config.yaml
n_layer: 13
d_model: 384
n_head: 6
n_kv_head: 6
head_dim: 64
d_mlp: 1536
vocab_size: 4096
activation: "gelu"
norm: "layernorm"
norm_place: "pre"
norm_eps: 1e-05
positions: "learned"
qk_norm: false
attn_scale: 0.125
bias: "none"
tie_embeddings: false
parallel_block: false
init: "normal"
init_std_qkv: 0.0176
init_std_o: 0.00345
init_std_up: 0.0176
init_std_down: 0.00345
init_out_by_depth: true
optimizer: "muon"
lr: 0.0102
lr_mult_o: 1.03
lr_mult_down: 3.0
beta1: 0.93
lr_head: 0.00564
grad_clip: 2.0
warmup_steps: 200
schedule: "wsd"
decay_fraction: 0.804
decay_shape: "linear"
final_lr_fraction: 0.0
batch_tokens: 65536
seq_len: 1024
doc_mask: true
train_tokens: 367100000
steps: 5602
dataset: "wikipedia_en"
MLP neurons of a small language model. Each row is named by its layer, matrix (down: output weights) and neuron, and shows model dimensions 160-351. Each number is 128 + 32 x the weight over its row's rms, rounded and kept within 0 to 255. Numbers have three digits each.
After each neuron's rows, "fires before" lists the tokens most often just after its 100 highest values on Wikipedia text that the model never trained on. A number after a token or word is its count.

L8.down442:068064140137173101146165137168112141139099134154134173058123127176109103093100151132159117124139148107184148117116114175112165070148180096099176092102127158134126120134099097115143096141189138080137116159142095153150196072177056125171114148200144203092144125132090109152129101132152151066152100117139184129116121089119115129112064103145177120123080125113152151166159084168179101131083135148113158109181131074159056117131110152132135162141122119167138023061193141104140130156133154144130141128108125075127108134105108108092124103142103149144154140182165101142145175151111133107
fires before: "|" 19, "0" 13, " " 12, "1" 11, "2" 6, "3" 5

L6.down808:124182102139145140142129193152138142122065158108118096149137143127174101150060108168137137136128116110098105105145110141186144149141118136140151172127110115105129176124161076124117144137156085064122095124094129105148153118102112146178121133141087129161144137134182150164158143178084143052195193139140125148132175099200121132125165151136126147118081174151169102158196104141092119096142109146111103141094114149148099072118151062077169110145163122113141172175144147076148079132136174135119095176132155120162152116132063128125135102090078107180193160196142121118078143157128063108
fires before: "==" 42, "===" 12, "In" 7, "F" 5, "The" 4

L6.down496:061101103105132075104156100115124130083143126106132077121133130129116152144135122116140116106198160075144166121129134152166114122137147099116122143212167074089093157131154125097121112183174108091093118160186183128133090140122182158117108163148113115151152169115114147106143120124110110065117097110122067138128084136085114079174117177117046116150104110150126134117094164074118096106116154142205127113139212116086137094147160129147122136131092171175137188150099113164139203143132137176102141138106080055069133159180095146102162128108099145145094120157105122086129140082126084095
fires before: "," 43, " he" 9, "." 6, " and" 5, "\n" 4, ".\n\n" 4

L4.down1308:135207139119164136106139145149081136103113149123127123167154145125086145149137100075100080134085139109132158149080131133182086094147112107086179145115115129149171136116122118082131143134084124173099144144071129107128087128119149161129175148058099110131100061138105105144142102157194135170098139124160070146141075118085140142135126146138094142102122094183102160093124137164177144111147070176179118076102106153123105112094128195099131185189145159183196114210177100137168175127101141144145140108113193113112164153131181126162112162179116094094172117140115146130140151136061090173
fires before: " |" 33, "–" 9, ";" 9, " |\n" 7

L6.down248:119189127130096094114180160133084134140171188112115114166093110107096071121111088137099073153098067072142135144154117112120059120113106159097185149094110131077103147152133107125221136147155164102133121112140149088123115148117171096132117150166169156111135168164115190149093175158167113123167112143133141089166148114152159107154128137093093093148084155126115184096131123166124170092103132133107086053110132059138141102175165114120171053151132158149149151142110098156116085097126165146145066115127169099158173158132068130158156079103104096154143103180134157073097136135136129134
fires before: " " 39, " —" 8, "–" 5, " |\n" 5, " |" 5, "ort" 4

L2.down1018:150155078127137095160138118117069119068103090141069083145100168110135084130129138149109148135104110203089154134181120089173120132166169142081142135082097162060144101107124074113127152125112126170069092103124076101087118150095155093121113194119083093141103071122111109139138113099194131136084135114200138098129176125185182132152095184087105117172095097128052181139125171124105128129171114127149177111115119195168139195089045102144165098170176156150125122124138177204135132146123061145109114151153138154106129125121180133087149191161123063151169147135154128140107105149108108120
fires before: "=" 20, "===" 17, "==" 13, " old" 4

L6.down1100:152142108132096111135173131129098133137110132136099079131104137120145139096138115108169095154119167069139093141166099196127132095085148155078125141134166073186136185157135122193110124115184226148102187188165130137116114110092162225116090131150156133131133148121139160126138157147044134139114147096153120138122126117147121043123094122131102156154168140134109128100083113136146137098089120136161152083092081167147148111079133120117118097179135151135161133167111133071155099130167160113155125127081126118120124166152117173076155169099139117104135079099191154038089093126134157184
fires before: "," 19, " the" 17, " he" 10, "196" 4

L4.down1225:114183075119129107161198086128189101117142106159125152093111154130078145132157120160126130139152103119160163090136146109169108104104129089165143201140139151139147142174183163102150162097112144070130144144074193154094163166112209101053128162148158088087076140105160126111176189188123138122155128120172123140072154125121133066105068153121094135154139095075118139112111147121129203165168137090162122157100107139118155102105107141143151134086078076107192170154152135138138111168135110070160147129152095093181161095105133078164132185111143137127150104184071170072076136128138097132
fires before: "1" 29, " |" 11, "2" 8, "200" 7, "7" 5, "13" 4

L2.down832:131108184126098097111131123093130177108155140134144100146132128170149143175126077164113126171094108139111112145072144124048122117128149169082139145104171127115159153090137152195157166122146151149091122148117120102149132154138146179082059178086137116099123130088104121173130093131138106086115165173129177131128132144063100140157162050131190107121143107167153153122173141081072137160164100152090185145110136135100126166081181139175126136124155059206097116111098130161132152102128141107118127143142078035117107100106157120157078110072137092143108094079112141097121111138226129109
fires before: "-" 40, "|" 7, "S" 6, "American" 5, "The" 5

L4.down283:115055132100109073130120115105154061141126105047136180154145130202119118125133087158134122156127167106209115108117098095205138117138160116140093160134126065128106077119153103138131061041101132129186204182123164146120162156128102134154120180175111074132143114046195117155135089089162179130102145117191110106108125184135139113120133122130075117144155101168161106144123144121123186146124122134132073121142098122121122105177102089158099114066127122132115171126217117137137171097064143135100164080156140094155158121113126114059147154137104112213149116123154164137148140107095153109
fires before: " |" 19, " –" 10, ":" 9, " place" 9, " the" 5, " in" 5

L2.down556:194096080130125146121099110102103117094150211118122137065104125090210109173148074153101163182163090109153135151112149175150127190163140092156068140163164108108134120149222116164088102114078161143105146148157121178089124147057152156160161158125104080104104137153149150123106128144182147139166056147128157109167172123169123146101117162114121099137140161110127107140091079166098126115103130106110141104104128115103165110162108134157145075109138083101150126110167129142108168166143149110130109124174135106067106159088096084150096157086161084190167069167127168082137153096184144104
fires before: "|" 42, "S" 6, "The" 5, "W" 4

L6.down1526:163204146125115111102169100151120079140108131120142139173113127143085170146167050087156119153141168095087134125119165167110120156117133136119082098166164171081177180179096108146245127110135135123122122157127094135073196111109132115079125127146163109126157136109154160121136136154076165139088070112075141019154092135152120148163111206100141136107059157062198161168140120162128088155134154158166142103143192085130118122052096137117137088146133198180172081125118141142121103092123144106107086133127201128099182119103168144140170116150054104134117132117150118162149165129085122129
fires before: " " 43, " |" 12, " |\n" 7

L8.down1003:124205145091144153101138151081169151132062136071134144129132107147125093133123112186124165210138085098139119099144167175148081178132147107160164175117174102163072166102176122112166140145120091098180164177126142105079160122099100163132182094153104157140148140185127073162126096135123088110152197143157190119086177100113135082125163126118152106151097174092127149172105165122133073143127151133108114108177159086137114082145120135074116103151139117089145134097144181106116088098125132120162109172150104116140128130122100119151065049108148125137182150187078181164051088162143073127
fires before: "==" 43, "===" 10, "The" 7

L4.down583:067113176106097160106126134148166137094131100156139142128104129188156112135134094119178093103139133144133169071081153119133173161140121138146162055117163143087122141083134178083199124107070141119050117153109083122135113119170134127156132146165154122127132139125118141156148155127150139129112141084105147148094102112173121100152152190137032127088061097145171082113135154173146161175126135106184131135125209079166133140166115087116113076113154089131073144107104133156145103163097098144084129149139155110151134101120143148162164145159090120093136147186104134175157096161157165128
fires before: " " 27, "1" 9, "0" 9, " |" 8, "2" 7, " |\n" 6

L2.down162:115092132147139194110125123151109157085065149124105090078158128118159084146159164147100080149193135143067089168134145120089133085192115115114081152139180106180149079119071128143156097102095134141119137135177166099160068142126092136187109122154126179134134088109143132104135144159136131137133087086069099105193121155121137153082102113188111122155114144102120122151156090127107132099137133123090155151132114147086122152095152150174112124140100152132181109094160131112120139181116166160150149121138148094153095125129133146177097153109105115160049108095158096153102158081130144098
fires before: "0" 16, "6" 11, "1" 11, "7" 10, "4" 10, "8" 10

L2.down1149:103160115081120097072113139121186135134164086086071088129115179122096150134129159104122153133069070151080160121156144087116155138112150095108142142167068052151077113120182169093109132126107158075135119106150141103124180099180179093071117109123141161104174112139142162123097158106092123130132161127111123122115067108189094138163175124179101109115088180124168134126143141126116125104147135147102174144188120099113172124119101155176141120057139055150121138119160099155130144120158127119140173072160150128092111119156141173144095208184165134167149158180096200140110166097145057080
fires before: " in" 18, " a" 14, " on" 13, ":" 7, " by" 7, "ase" 5

L8.down423:179109136123150153132165165125137139119134097136114138135127134041151153112135095110136106122120104104164083160151148079122107147089140124124160150069067188174140118069122111138140150093187133154122022138174135161103167120108151133149181146135152085138078147196102129125084108104105117100138174114127176173165106090112124121132107192183108101157158163146127145150145122099104161190123127114156095186108135090192135133063141110156126118146146185105118104113101126162109143149153088110132088174110129094154141164099149154100084150097084162129183129092112170116134108103127125162
fires before: " |" 23, "–" 17, "R" 12, "." 10, "," 4

L8.down600:089144063177184160160173110108104120143145090071122086131113148151116143114110154132137067145139113127137174092123138160150100142111088132143164139154086078200104168192130128169136119109156069164166106151080151139125106155112140113066175121209096136097098187182078190126078121133138109169148132108077153183179119075153130089159114152131070169156128125108130135148084138125077205174119145173148154069126170110188168158101131121163104200150083162160121127153148110088135152099055141135107119129112127073158118146140046123167151125192124113159098171174183204155127119100136104133
fires before: " " 43, " |\n" 11, "|" 8, "1" 6, "0" 4, " |" 4

L2.down505:162094142152150112088160104140086114073160180115115157122089109149101112175117142139114122140137119116100119050138162087149137117148110168143193117145114112128137163092106115140102124110098133126142150104251122149150128119145088136072122144101207141154128100155109114112108150132130140052150183202084157128103135185135161082116127114125148111183128110131173107117173138140163175123174104138177085173136068139178242166135135148095163093104123066163105108163184078139117123119165141123106125085152115117168186168175138115138110150130100088144097104113068089078139088116160130095
fires before: " " 35, ":" 14, " in" 13, " on" 6, " details" 4

L6.down393:065139117168153126092160144156082164125083119100155125107097138133155117141122127112071143138137107116182134102082141128111129164122119087123097113097160175165142142118075151161178108153099126091149134151184139132073121138171114097153145122126135114132121141142141133152089124096106127093135080120144165114137175109091206117144068199104109149163149146138126117134135085162119138154079052138126079142136107108107141135135142119088165069081115097170064076150083119185184144154121151099112125147075169094140206099118129101128150136155118145100121056152160131183081157122095137139
fires before: " |" 31, "–" 14, ";" 13, " |\n" 9, "+" 5

L2.down579:142138109124145103152105104102067108092129163087121129141119092112173132135163087145178158169166117182165141130131136125211125117141118147165104103160129118101219155059184122129109139125131115114044128121107099115152127186107131118158143153163032088107110108135120151131112161153165090108174126088164179148152173116162132154104155204138111103141136139138110109152183165113087042149198068062158137128119169148097149140142121170107135087091175115170150130113167131122176054145110167088131098152173153112159155111126031102144137171073153112144156102169124140124119166130118195076
fires before: "===" 24, "==" 18, "=" 11, "T" 5, "W" 5, "-" 5

L6.down1201:091136119097073108087162093146053168125140135184087155123162082107116127137044105164117132120098133139162157110085160184147147105144131152120153156070101041109121204187119178162109105059096161109116127132071162152082167083115158154113131182153094099176157094086136142174135149116093127127155102148124153148128098106134108113138101158126063117120151117133129186193134101116144142110129210204114192107071127105161122102136132082164136103119112150162146093108125110140157136149093096197129115111112118187134117162160081193111136168086113115121135109138166090141150059142108095116
fires before: "," 51, " the" 5, " he" 4

L8.down1102:104189129184133158113116198150159110100146132165124188114173177151123146186100087085151146146110160124155146075082150176181117106065124098089097065148136160133157142114131056131228095111157090113118110124115128155094164054160190088137085165103148140104105115091114072169102111150172159111110130152127139178114162101190170098134148172116147143118122161097124093102118171095128180136096159172157072098136128140147089163152084148098148133120093105148177134098149175133140197167100133129220103141142136107116088177170190075068096143142145176170191084146094095115110129152159093124
fires before: " |" 25, "0" 10, "3" 9, " " 6, ";" 6, "1" 4

L4.down1336:180127092131134137112137091161151106149152134129187072109158138168118122168165106165124118138128053167113151133161136140114084141097092122108118136160125112080159109121086114133136116138046047140149129105139155132125097117138115177070115173133136096115171087102105108121113199187133102162193118113117141147157134124085121107137125102174138177160171145074097155149196113165078104122094108126187118128170097089126141060149067179146098110162139116057140161198148108090158135107142124143122097114101182064093093117158098189163209141112125083129155123127136116091127125130117133162
fires before: ";" 29, "." 17, " |" 12, "," 6, "–" 4

L6.down442:118143151100147114109112163174118186101127019137128150158173086106179140171130108158133158127151123116077125166097084136145072122150131080121090130107143113097086129104151132135084116145106115161171119155139109091107091073134105124111100138175174100113083107117166181140145112113157144184184122097135137113057168127157145163111116164109117106153118140110155136146098111068103138146118125091038158168114149150136105168127155082154151122160131098085089162090124126148143141121067126145097139164120067185132136153183122085080139147145151126147174135156084151150118080080116186080
fires before: "|" 47, " by" 10

L4.down1373:184119125152147143121153174173196139140116133142083095137073139129170192130151111122091054089118086123113175177118086058117099166090151164082173167102120111135078114119130193164143153095087133203101150159138125158107177119127123130091094179089166174110119136129126129152113157109076083114175192207130190156093080075182080087148077095151136089074125110102160171108129103110126128111119128142158125107137141087181167108170113124131141120115042075105053152147106146141172187056147119162097133189109073166137115103170120118102121126126096091171104098054061106049122122107141137113
fires before: "-" 88

L4.down462:141089109112152179182075151097160137098100118126126162174138120073130139172121161097150153088081150139109114080151143132143104117090109079091169125129137126161180111147225095092143098055111103136132050100122136103076152175108118133104084126115085125119156098082066124145083143135150114110151131150083130135028147135108093136135114128126152161123071121153148148112118106157136199135144105096115170089177044134143116109138110196117122183180169087134134129142147131096096217084089164159115100133135059095116176098113160113102123081123125126115161131154130079134177178130143168093
fires before: ":" 29, " |" 18, "\n" 6

L6.down486:133173194091113107106136136161138139217163196095148093099094149123134123092104065055128113135136149133144153095111129123153146156177087071116091133143107154128096145145159108097213146099168183089132125105155086131102122084156128100139140158136145156180105089163157150106158133171153161144136103081102163119151107096141157133114109122127104167159099114099191161131155163209184075132137110122150079072058167083157178069096129120123145070128109121207151102133145136107160099072091153136122090116163163110155136147152116169108173105164083082121121160143156156103059107120105142126
fires before: "–" 20, ";" 16, "1" 9, " " 7, "2" 6, " |" 6